config.toml
d_model = 384
activation = "tanh_gelu"
norm = "layernorm"
rope_base = 10000.0
rope_fraction = 1.0
attn_scale = 0.102
bias = "all"
init = "normal"
beta2 = 0.95
final_lr_fraction = 0.0
seq_len = 256
train_tokens = 270500000
dataset = "wikipedia_en"
MLP neurons of a small language model. Each row is named by its layer, matrix (up: input weights) and neuron, and shows model dimensions 128-255. Each number is 128 + 24 x the weight over its row's rms, rounded and kept within 0 to 255. Numbers have three digits each.
A block is one neuron, or neurons of one layer that tend to fire together. After each block is what it responds to, as a language model described it from the Wikipedia text at the highest values.

L10.up0:099123147127080147109105101171151078082149124152116154107140134105136108124133159136097141147132129096140131168109129140156123089130085139156115131123146112111159105154149111153132114135144099157139107168117072120111108108122140120124095104105142120095166123103124078150123087163121103131143127142147128167120128141137148106134113110152072114116109149132139141107106151158146164128187
L10.up2205:140145134118074141098089111159131094116169129125105137132112134108167110122153130146098124164155161099125132168094160118125134063133113116174086125155132105134160095159149112109097124147202152145125127158138121127112078129112121143108086131098130106101155128124129105170128082124137139099141143131132131106133135102123141099133119125126095078120117155128133145118090158158116138135139
Responds to: The last token of a sentence-opening adverbial phrase, just before the main clause, e.g. the comma in "Through Kate," or the ends of "In 1922" and "Eventually".

L4.up130:139150138142132112139145148123092155145078105160097109090131137127159155101171147090141128139066108132100120125115133144146136130120141142109131117135143118126124146083140097129154141119097129180127141065139098156126151127111172119140103165160147152158125105161144127106173143111112123109157104102142137107144172115153120156123152132141127058136122138116134151116128115095147134126083
L4.up655:130113127137103128088167102145134163119124092123135130138121146135148159098094115125126122138126154113165167147143169128117181127149095147155119084144092153147149132171147127131128126116142115087136132125150146145131149115150149138109143126140101113084145146104099105101097131138098112125134113130161093130093165088115147152125165159164108181072134119115169141118119150130112137128130
L4.up711:114138106156143086063119129113127142086128106140157110127118090111129098109123116125094136086086122120129107184131098115109145165137096103143147165102121126136102153107146129157171151123108178138107150087121112154093086132135134129107069150128112195100109151135128131147140144118120129083163109095153131126123155097122138158134113136146121112139179138135133120139129138138170122144138
L4.up1948:142081112135105147139188160124128100161151101172113118191149133130120095150111133138102090088121140119115101096121087117142117105111114121180138127122104110135094118124114142132101138124113126132144096077106119124118077115123084125150134122150099145138182119168117131128115151147111107107162143111169174077142132091108112149184120112162064122146089125131118110091151110126155125120130
Responds to: The letter pair th as a separate word piece, at a word's start or inside it: thinking, moths, thriller, together, aftermath, 74th; sometimes apostrophes or "d".

L8.up147:148154093108140113123129135158152181143143116147134102138146117130144157156109144129117142132139156144105160141138149140127116116130100108122101122119159118114104158164133118159105152105176110092155128140103129095118141138164068087121115110080099106107120161143103138144093134111131179123092111125132130114120108162154137136104088113170121144146127152103107146102115116133124127148161
L8.up596:141149114129129103120101152137113141087105082117155171160106116107128113150124139142115143133131152144152140152105121146162114125115117118135108124152141122151131092128149130091095096153109092111147103145108120106100142136160093124090081095098111115115141169138069131173130164175083121162190135121121108169105080121141133140126200125118138153128138175096098135099119135141122089117158
L8.up690:129170142124104121093122146125139144119131110137201138158152130158130121138152146145130152113174138126127150117113140121107183173189124134119157095129164126122121096140120160144148131142104106115135138110152116114117133132155085144100115088105122108121125101202122117113116184130139126143124133110158131117111147102147166149101132072088098165108104103118100154111148116124143095141150
L8.up1218:121142106112118148130170163123120097083134102145106128158099116179112155164140132118146112101175129114124167119077126122141155092118139174137135121106110106152168120105107136174128158088075120120156132131124097103123182106163167096099105088114089145072116140090135110132117087137131182135156123160146156163120139121207105112149136143137077168104102133146120132125146127116124138134122
L8.up1244:113163142148106138140106177142137160129123122090168141127114144135124102144111135162114136125167150136118135134095131138131133115146143139130092106130141113133139080115145101125108165091147137110138124112148159171123183112092126146069151086117131098108079109146086123141067153160131126106096127101101162171125122147133126106132111103137101122147074117138111111125140121139129176128145
L8.up1651:134115115140122115126124163148114171125107095116118116133151137098086100108124136112114135094136144168124183111124062162115113171101131125147136146152121180138129104153114100143120162125157149090094131144112126129177120168155119139122121088130172094093101114109148138133121114187077124146148124132138101130125099132139130177134089161165127121124157130106085176116115126094128113135136
L8.up1772:134102150122125130100131113086128110128136132114127130189114116135115061139144081125137101080169137118142127116155126112162116159122098130130117123120100128100161131176159163114108135121089103125095137101102135138143151114118134117125128090123104173128148161129096149106107129136109141140154162160128152156088153123109097130113133118100137104130151181150103124135158138096159127104139
L8.up2212:108159129110144101155154130123154153097100111133161149177073094116195117149107157163130076075118145136135147101146106149133157163123157176127123104087121130130129107144181132079118110113118145079150143155114125124139122144096104117171128141153109100114116118143147122131149123123130123138146135092151132121143117127153134125133140103134134114164101105121113135083121113094138145121104
Responds to: Ordinal suffixes after digits (th, nd, st) and ordinal words like second and third, as in 152nd pick, 19th century, third overtime; weaker on other mid-word pieces such as strengthened and Wisconsin.

L8.up1:091133082130143122144119125121127090114123137164142109108114087112126136113150102108163131098132162125152132143161141092106153133103078150189104154129146180148110124127128133116160127127111155094210113174124121147114126151124149141131152152163130130126136168115128120073123090102176175124128168135162133121132103093139125108124138137143129134150133125126156132125129120136117174130110
L8.up178:109154122151134111100165114141124099096105131124147123156163138106123134092142122106123081132092144117112143119057093103110092136147131139157135089106157222125116129128129136126143106074087134089160145155098124121128095142133139126086125131116144119097127142121141148114126138141145126125130105136087147152087104137173151139155150163158122138125101132095155180115126119127106176132088
L8.up495:083174108129113142090107127148139139147155085120154127104148117127092113106108147136130160112101094101108135117098157113082118184172127161151108136102138143117120117136132143104135152133101126118148148174136088100177100104140125117137093106148110150138072110145124125106138129156108127114121170117223128133147140131179145129118140161141125126145106091114137144113131148152127126158161
L8.up642:126120134124109121129102123122086131093124123155154128127117125148138111152154083081156123120139092119110118144139131133126181091128073181153110148141146157142166127119161089136152147125097163142171149148133161091119127135130144107130099127130101155162118149107094133109095151122174106134075107096069107136119121117160144113154158128155141132159131098097111187074106089111146163131094
L8.up678:172151142145078093066119130140159111109155119110141131154097162168180082128131164100125107129110105145077102082123139163101163135140121131144093111141092145126132109144126127141139113100118120087168153169112120127174150132186088160134168119138127120121142141159124089177106145167137171093113131157152118137125140092147151107158185123154104146098152111113135137140157123144096110104149
L8.up1012:139184134140142095100141088167142076141125121132125124110125103147151119081133130127136111113071169133086145155167132119126176063112106143185143123126146176126089115152136135159127140132102132095129143104147109137073172103142155142135139130133130197105119075131129088141134116099137112111103117136122108095109113087115139144101176184123084147114122132117127137149126141124123134164128
L8.up2186:076170136130116105140109101165140082097132125140202138140101133110136180137144123106104144149101151115119141118142128136107124125136148149114115140154150166132077092094131162110166113140121163081189127154126165163145144162164141187131148124148094158129165110113172079085115162161133133079089147107133139114101144128112119134105184150128075150140126142117089159123135134115132126141132
L8.up2214:104157141150139131118121110187168045129106112101159160144094114163108127096147151092153137092129103102124136096145165128120148143119113155142150148123139168125110158129136119108136108114096141100178094190140166123200118088091128115164099145142078114127134125110132096104129133150147124117126139137162126144079113101153138132138154183174118176158141115097137101138147162135140155155118
Responds to: Short consonant word-pieces, mostly "s", inside multi-piece names and rare words, right after a vowel-ending piece, as in Chri-s, Tbili-s-i, Lepi-d-optera.

L10.up7:116173088136141107132120136153127056107124105152201128152144098113144165142148115126141074148073116120142144116117118145089082128127112130157107113102115162145175150083177132119118149119102176030148134170126154131119110163123148153139131126153137146144133139116138134116120138123147121096131176117116106113155139106178163107126173127137114161154068097122147111090146136110122109091133
L10.up611:158118117122116133081111141181137150109129114132154088171115134092073120147186131133137083149160109125140116104155095169128086130097158124119115128143152174124158091096123135154138127106119192090166143159146143132129125138130145164106079119127132144107103137136139159139129141153136111094138144113089152143167129128151182112122187130150128079132121107078112125093133087100119107092121
Responds to: Tokens inside or starting a person's first name, often after a role word, by, or a table cell, e.g. Dan|n|y, Ro|n|ald, J|erome.

L10.up778:107131113133093128171070136146141141126150141131103136198113112091139104119121139135114131161161116136086107128130119120112103163110112133140124130120121136186127130131164188128139160118140128108107140136108120122118147146125135110112144146155110086087123148141060107125099133136130155138114129144127145142131186139119117074121162098132124152081171134113119129150129092154110115128136
L10.up2217:139112060131118108091106148115133142131168148105127122140092143143160153131143119159128084121117129125099137147095121095098106116073132105178119107106165128119111133147131133161118145126102107140123107168105127116122113150146162155140122113137066130078133130155094136153117104126139134114177084159149134165115124143109124146084168082127117130094130127115113144135120134107104104110128
Responds to: Word pieces finishing ordinals or titled positions, such as Fir-st, Secon-d, four-th, and "First Secretary", plus scattered mid-word fragments such as secre-t-ary, Prin-ce.

L4.up85:116150159118097111055157126109169141146137120136121107148165132151114133107160122139110141141081105118146148141163164120125087158112139124114175122136121142109100120147139125099131163106117127135147150113145111113139113139153173146154153151151135108147124126145123140152132138137147116154112104119165125113091120142134169123116154114085139166114116170189106155071153159113053128177117
L4.up746:105143140116093119157141118133134108127126148121127145090136107130085071136106119110120138105117093100135146175142151148136139168116139126124138092078086146151124108104131087115076075144138168133123171142142151141106114099113145157124127128167144158145125133101118119131136109078125107117127111136120129146140108143142095140143111097137147111105156144134103146082125134113116128160142
L4.up1327:120137090124118131101105139140114113123119170150144083162149162143148067115157133137151137156123094140148145197128141143090170128111134104097176133117132160127106160103157181078111123151115125151162175139112148154119111117149160099121153138142107116130142147132113153148214131102139104127094134165104118114111098134136125127095093122117129097143121115140090132127123141119064138121139
L4.up1768:141194178133098111081132101145141160125091126143129095114175180129136117087112128134120124112097121135119112136160186148130124139137161094155094091124135102105107143128144124112113096124120120117147139140103124146117101160098127121140169149159138089076117105154112148106129131127145138128085138173125144123149104165146091172136187182145139148110125151145152118142153167145110135148106
Responds to: Short fragments, mostly "s", split off inside a word or as a plural ending, such as Legi-s-lature, Profes-s-or, voter-s, municip-al-ity.